{
  "hidden_size": 224,
  "norm": "layernorm",
  "qk_norm": false,
  "max_grad_norm": 0.5
}
MLP neurons of a small language model. Each row is named by its layer, matrix (up: input weights) and neuron, and shows model dimensions 64-159. Each number is 128 + 24 x the weight over its row's rms, rounded and kept within 0 to 255. Numbers have three digits each.
After each neuron's rows, "fires on" lists the tokens most often at its 100 highest values on Wikipedia text that the model never trained on; "fires in" lists the words (lower case) most often at its 100 highest values on Wikipedia text that the model never trained on. A number after a token or word is its count.

L6.up387:121151104110072079128099124172081126164080116149090131147165138077125137133142102180110110124135103123121078146143141128113153138035090159095126160137142104111128172150118132123130100146118107122094179125149137135147125111123122136124105157128118151116154093155112137098153141130146119119
fires on: "it " 35, "to " 13, "both " 8, "It " 5, "To " 4, "either " 4
fires in: "it" 40, "to" 17, "both" 9, "either" 4

L10.up316:126101182151114134154132157116160156121131176107071168128122156106095108136164141131137153105131134147114115120119120141096128154132148100116126163163110106146175154126116147139152113114127153172130118127127151105109158128132098094111126091134154112097077122087127153170115136066189120113
fires on: "to " 38, "her " 9, "from " 6, "for " 5, "until " 4
fires in: "to" 38, "her" 9, "from" 6, "for" 5, "until" 4

L4.up388:119115145139105104166105113127103121129092084138135143096120192171108133144141107153151133122177119157109101128135132078104138138115129152108164105151125099136157180150141142130095158114127125156124163124156116167148187112150132170151080136145108121114128156103113083126149149110126096133
fires on: "which " 45, "for " 11, "among " 7, "by " 6, "Peop" 5
fires in: "which" 45, "for" 11, "among" 7, "by" 6, "people" 5, "where" 4

L4.up439:130129161132100114139149141146136107122094130142095139146184142117148104164157122116120135145147100131091107157126125124135180120135120138122165149129092110130078155143119155159117116140057127144108098133143122116130130154134115126149068102158102153135145147160137131110092163132109129101
fires on: "been " 14, "It " 14, "On " 8, "ially " 7, "to " 6, "out " 5
fires in: "it" 17, "been" 14, "on" 8, "officially" 6, "to" 6, "out" 5

L2.up781:127134120126127116168129136095096114088143156158108142101145158091127115154144128124113144155137123138106041130094160134152133134119095137130117122125137140141058150147082144108102139122108126149108181134169154152155169121177134128156122129130133057106109147171105101118123151145124126081
fires on: "both " 19, "two " 18, "three " 12, "various " 10, "other " 8, "ple " 7
fires in: "both" 19, "two" 18, "three" 13, "various" 10, "other" 7, "several" 6

L11.up610:152145083160143072098110130086161095109119148089157140113143099142165076163120149087099123108127092161139139104157109155125140132129173136098130104124116111153128112126134107151110126144134114158124174117144141139140148139146107160141116112117132132139157147150089088124159152148166141131
fires on: "the " 61, "at " 5
fires in: "the" 64, "at" 6

L12.up637:125150149104101100182106129118083144120133117145119099121135143108124133130116077138119141148133126141152135120110158069122133173096095171116181140108127113142124137127144148094087135147106077103116111159115161091145133140155128144100127165138125105123142132167112115127133142137159119151
fires on: "an " 43, "An " 10, "ers" 9, "Ch" 8, "lab" 5, "Lab" 4
fires in: "an" 53

L10.up386:119121129144168077160137145058116133109101135110136131087088131152180137147168140176142157090136125172120115133135141107170152136118098123186124090149103109122149129143126152156132150106111123138140150123167180136095100159177133119140159109128121140124137158106119110105084173146114113121
fires on: "with " 73, "ched " 5, "of " 4, "to " 4
fires in: "with" 73, "launched" 5, "of" 4, "to" 4

L12.up296:105086133154115100129104111107160116113123119136168126098096142144121117125141100143105167126154118137121119168127122074087189135079198105155125152099133109109137155123127167134161142145132098121112130112155158151115160124168126133141151119114141141132073114100130143100124216124128169146
fires on: "the " 43, "The " 30, "to " 6
fires in: "the" 73, "to" 6

L2.up278:129160107131141157136122110065112147140153115150139103108162132163127119113114153075096140126121149151109127119095155095161151136129185147169083127079131118102146122158069104137133132101146127096115154135143156121138117184136120138095119082126155080119109135128117124118124171138125125146
fires on: "University " 19, "Canadian " 11, "National " 11, "local " 11, "Australian " 10, "ederal " 7
fires in: "university" 19, "canadian" 11, "national" 11, "local" 11, "australian" 10, "federal" 7

L4.up758:112118130135138132141150111087066120107142123088122125127124158106108124130128124087098124137146131094130122132074175125095154110137181083169114110101119128150127174147152123143145142114135133144131158159110140136108115135129127101111106151143130088102142112176144138179112145126158090147
fires on: "American " 20, "Indian " 12, "Australian " 6, "Texas " 6, "Canadian " 6, "Indi" 5
fires in: "american" 23, "indian" 12, "australian" 6, "texas" 6, "canadian" 6, "democratic" 4

L11.up872:139158117129090159112105146129127112119105099099139140128113133121142114127151129167133136093091140149135116117098127077085117139097148126139119128091105150090136153121148093154066104174143123093128084137133154082118111166133095119135101105150122151109143156153125158153127137102128142094
fires on: "an " 71, "An " 8, "v" 7
fires in: "an" 79

L8.up366:160150124141131116160160091128108117126141107154118144141096122105156094173163130111188076098112136151107103127174162137149127104122146153135094107164159099146116155138131159087103139091127124138098203152127143165107130126121124135154167080141145136160145186121100150135106145098117164116
fires on: "at " 25, "of " 17, "At " 14, "K" 4
fires in: "at" 39, "of" 17, "later" 6

L4.up385:116144121141115070125063157134111101073161130108116125103122173143133141138102134103118126168105138144149113143080149126166133127106111146131104134137141086130150128112123161138130100176123076160113083140118090146142134123157123118172143054165131120122118140158139151154093126120161153128
fires on: "one " 30, "each " 11, "first " 10, "per " 7, "pro" 7, "last " 6
fires in: "one" 22, "each" 11, "first" 10, "per" 6, "last" 6

L4.up617:150149082098093123144142112115114116122138140155115144153112158139126086152158145104094145113108174163139151138141090136134130139119135108140139117131115069146118118120156122120084114119121150124120163143119143086120134141109104156148137043142108138058140142150086132130091150113110145188
fires on: "ph" 38, "at " 33, "as " 13, "was " 4
fires in: "at" 33, "as" 13, "phenomenology" 4, "was" 4

L2.up336:096097149152104123147134129157117094131113128131146162108114124177115142106137115155117144132105110090131113047112138104111126126160192112117156147112153107107101133118142107182085107112122060141142123150139114110118078136092136141112132143163116137108115099170106129172153128144114136075
fires on: "not " 72, "m" 24
fires in: "not" 72, "mtcars" 5

L2.up266:109166108144125112120137176118165098097136145111124180077142147133145129175094120123119151123151140134106113092104107131128143117139134115131139143130125118116120197151118125108085134153096121129105100146142113146109092151138130120113160143130109108135148156155081117123134146125126129123
fires on: "over " 34, "more " 21, "tw" 8, "such " 7
fires in: "over" 23, "more" 21, "such" 7, "so" 6, "software" 6

L9.up240:123149122174104085120128138096099120109162111158092104136140124126109137113103148137135121136161134142105121097109118112156152135121133103141116141105131111089125107115138140130155129152097092107115161124082135133138186137147126128155154163111101137165131176128116060176159163141130121114
fires on: "in " 19, "the " 16, "located " 8, "on " 4, "ast " 4
fires in: "in" 19, "the" 16, "located" 8, "runs" 4, "on" 4, "coast" 4

L2.up167:136159123115150149128159136081109121116128142147154153139136121083113149124120128128075152139159119127173076140110150110096134132167128123117120053107116105117150118121134120121099132096099157181125169136189142089124131201144109135119122118128095107102129142121119149125162132122131091092
fires on: "most " 27, "con" 14, "202" 11, "porting " 8, "both " 7, "elevision " 6
fires in: "most" 24, "supporting" 8, "both" 7, "television" 6, "2020" 5

L2.up211:138124129117148141122141107089134115074157157153098155077105154087125126146116108142095149130182100116117094144098150118176145130140133079142100160124121112123112145157087118121117158132108154127108144132152135132114145146172124134117145091166092093168117183151066119117100150109143151119
fires on: "two " 27, "three " 23, "tw" 12, "four " 10, "several " 10, "ple " 7
fires in: "two" 28, "three" 23, "four" 10, "several" 10, "couple" 6, "many" 5

L6.up650:144154125156138119138157164160111093098140129155133122116110136117146083125113102158077148116088099141165120074153098092149149126132111115113163155125158091099107132119155113135129106151112137143123176138122135089149092156142124096151114129129134121136117140103105089184118143155141118089
fires on: "not " 30, "then " 8, "to " 8, "later " 7, "would " 5, "returned " 4
fires in: "not" 30, "then" 8, "to" 8, "later" 7, "would" 5, "returned" 4

L2.up449:102144086134147153180091158114108149089129137131145141106128146147120132126168144096124122146144165122133125074162110075155150120134105122128129127148106100092092108104153161122124137135117092115129128141155119154150123113163135094135136101126167093118128142168140098132112133149109116113
fires on: "first " 38, "Comm" 12, "cons" 7, "First " 6, "comm" 6
fires in: "first" 44, "second" 9, "chief" 4, "third" 4

L2.up666:142130117157163108162119149083090124073141132150112146113129155094105134148142148134106158154147140133152072153116181109097151135117120131116135087125144124132104155144124146105122112140083143152104179130127116160137146170121112087131104109117133053095135119127102124103136196130155138094
fires on: "three " 17, "many " 15, "two " 12, "several " 10, "four " 10, "ple " 8
fires in: "three" 18, "many" 15, "two" 13, "several" 12, "four" 11, "six" 5

L6.up304:138158141104147126186122114103134128109115093149093150150181134141138125132181106150107133108111124145126125099159137117160131130134140113153141138110160114117104125150123126136105154125148075107144144126160153151105155138130118122113088102124113149143152133147135103127114160106109101096
fires on: "with " 58, "by " 12, "ENG " 5
fires in: "with" 58, "by" 12, "eng" 5

L9.up272:104098115097094111149128152055121156130128150108145159128117141144102119156172169104126129126113109083115126133123166128125145121142128129138138113107158107074094090125090159098095095075130159115096171130129146113138123139121146123136148129130096079105170136148130120136133139135117132154
fires on: "as " 46, "As " 23, "prov" 5, "os" 4
fires in: "as" 68, "improvements" 5

L9.up412:134176142143102103119119145071089089090116062147105135098154170136150108101141140112115174142155129129124112120175129116105136142057122077125147143138113097141123131132145100121140131170088122143120126141123139104093136153128133153173132119115121104138172123118091142105170170111139125127
fires on: "by " 17, "the " 14, "in " 10, "of " 7, "on " 6
fires in: "by" 17, "the" 14, "in" 10, "of" 7, "on" 6

L2.up91:121128123120120115143091110108097109104082116131118116093122141167164141126152137171147107127127124140066149102125165135093142133076149122170122106091170133150129167094096122152120115147126168143126137148145134111136095120161124099111064137171130116138129168125085136095158136110167114122
fires on: "school " 11, "ity " 10, "staf" 9, "college " 9, "College " 9, "students " 8
fires in: "college" 18, "school" 15, "university" 9, "students" 8, "staff" 5, "community" 5

L2.up201:112134176140123188124141140102135101178107100141123167123130183162095080145139112131160115134151135117123131127183123155124137129113126135113125126139110143137098158109148135141119124161111147129146121135129116118119126153137132095137124118112142081149116143105130101135142155115142063110
fires on: "on " 18, "bur" 18, "Bur" 11, "Church " 7, "occup" 6, "Church" 5
fires in: "on" 18, "church" 15, "salisbury" 9, "day" 7, "burmese" 5, "station" 4

L2.up300:139119075085124145107149120166142096130122131121137166121118124117134102126109151094138122097103141128130112148120115141154157126107168132104128104162110115137114165147121139172091104123113094155103157144149159120114157148206111116128145146132119099095123162150138132136153140080122124111
fires on: "there " 23, "There " 15, "Awards " 12, "result " 6, "onze " 5, "Silver " 5
fires in: "there" 38, "awards" 15, "silver" 6, "result" 6, "bronze" 5, "gold" 5

L2.up688:127145151095153114165160155105145079119148129113117170164111123129147115137118101174062134135101117145065101139104157112115130124130157089147123093150111149113105180156109153124110124152106156162102166129118141152108157124134090135164129110118115148151126142139148126136119163117140114114
fires on: "most " 26, "over " 19, "only " 14, "out " 5, "than " 5
fires in: "most" 25, "only" 13, "over" 12, "turnout" 5, "than" 5

L4.up341:151170078098141152171112155089109102128165118094123116159126149099141120141093171109135129103132117116132119126122163088143170119140099171146149112143144125121086135145166126134111110103156095126091124156126152144117115147145156136066124111140115110113122141161128135144118131132096085123
fires on: "such " 25, "However" 14, "According " 14, "most " 12, "however" 9, "Most " 6
fires in: "such" 25, "however" 23, "most" 16, "according" 14, "succeeded" 4

L6.up846:130118160114124106174129130135096145145136108125112160102149137197131112136141098165085136120151126140146140100114072094102154129143140105103127175156094088102100106138139124181100122178111099120113136136089121123141129113139147135167114121083133145108143207131119087141135134114128114171
fires on: "comm" 18, "first " 16, "Votes " 13, "third " 10, "took " 8, "second " 6
fires in: "first" 17, "votes" 13, "third" 10, "took" 8, "second" 6

L4.up679:103168145161127127162100147066126125112157106128128150126158166150116122169165154135118113158146183148140126139103134086162122137094119133143119097144120132118176135164095142122102136111142136142123113144124158122103127180140146116112129086129156074145119112104142084101146141133159141141
fires on: "on " 74, "and " 6
fires in: "on" 61, "and" 4

L2.up244:137128154120165159159122139088123164137159105150113145128135151163124130159104126118124142110177128144089129108154141158117152136142130129130087142072175115136119143115113105106114085105112142105128157118142139145099131133134113092118147138125137073148101127101169129122148180086136064140
fires on: "as " 28, "played " 13, "place " 12, "but " 6, "although " 5
fires in: "as" 21, "played" 13, "place" 11, "but" 6, "although" 5

L2.up177:068153125140141130119117187132126107149130123133126137120130188120129093138126146161093125112126156115142147144127108154074148115109107126125082148124133094098149128137171152122127111138117153145108118157128108116133130173118118087129129110115141148133128144101121146145142130133144076101
fires on: "October " 24, "November " 11, "September " 10, "17" 8, "Orig" 6, "War " 6
fires in: "october" 24, "november" 11, "september" 10, "war" 6

L2.up291:084188122119127109131114166157100099078141122134125145105129125142117132099111121133116176080148108150096082102100141105176146130128115131124132152132095098108115140150121114120126131103085146130117131144114112142123134095123134134128118122132126086109080113154145090143135146149156163091
fires on: "first " 53, "last " 8, "Ph" 8, "oph" 7, "second " 5
fires in: "first" 53, "last" 8, "second" 5, "1st" 4, "later" 4

L11.up379:124158134155135064096147148100137111130127135105113183138087130119112127132144113155059174113138111123090143160131130108125173132108184119154144134133145137105156127136131131130137135132141107162105114123137104158089126099148131112135121141142135150147136101106091120128094173142104090104
fires on: "in " 52, "of " 23, "within " 7, "on " 6, "to " 4
fires in: "in" 52, "of" 23, "within" 7, "on" 6, "to" 4

L2.up362:128148146136111114184082108099123097095126133141133098124106107172162122120127112136091124098149121123093097106083118105136162138133111144174123123140100122116104160151113166167105105107111099135083109130144137139153147116175127155128120135160177133177121146156165105165169136170115106141
fires on: "first " 32, "only " 19, "last " 15, "given " 7, "et " 5, "est " 4
fires in: "first" 33, "only" 19, "last" 15, "given" 7, "ret" 5, "highest" 4

L9.up664:130157127117057109101122138107110118159089134121123147178146119108149111118146099136113160140118140130156069148175128113122149138088128101113150124105125074129105125124124099183113162145140137087083104135149128105113134163131093091109116134113114099091099089136137165120141138121112116079
fires on: "not " 31, "there " 20, "her " 18, "it " 9, "There " 4
fires in: "not" 31, "there" 24, "her" 18, "it" 9

L12.up488:119111154153123150152168164128079153122099094150112098142134118147099140148155147096117145141140126133102117070129106108106141142170085117110118121129100121141136106133114158153159088141087154127106077105139149139092185132119101136161152117158109162134155102106122105088104136109124135126
fires on: "to " 32, "would " 8, "will " 7, "can " 5, "c" 5
fires in: "to" 32, "would" 8, "will" 7, "can" 5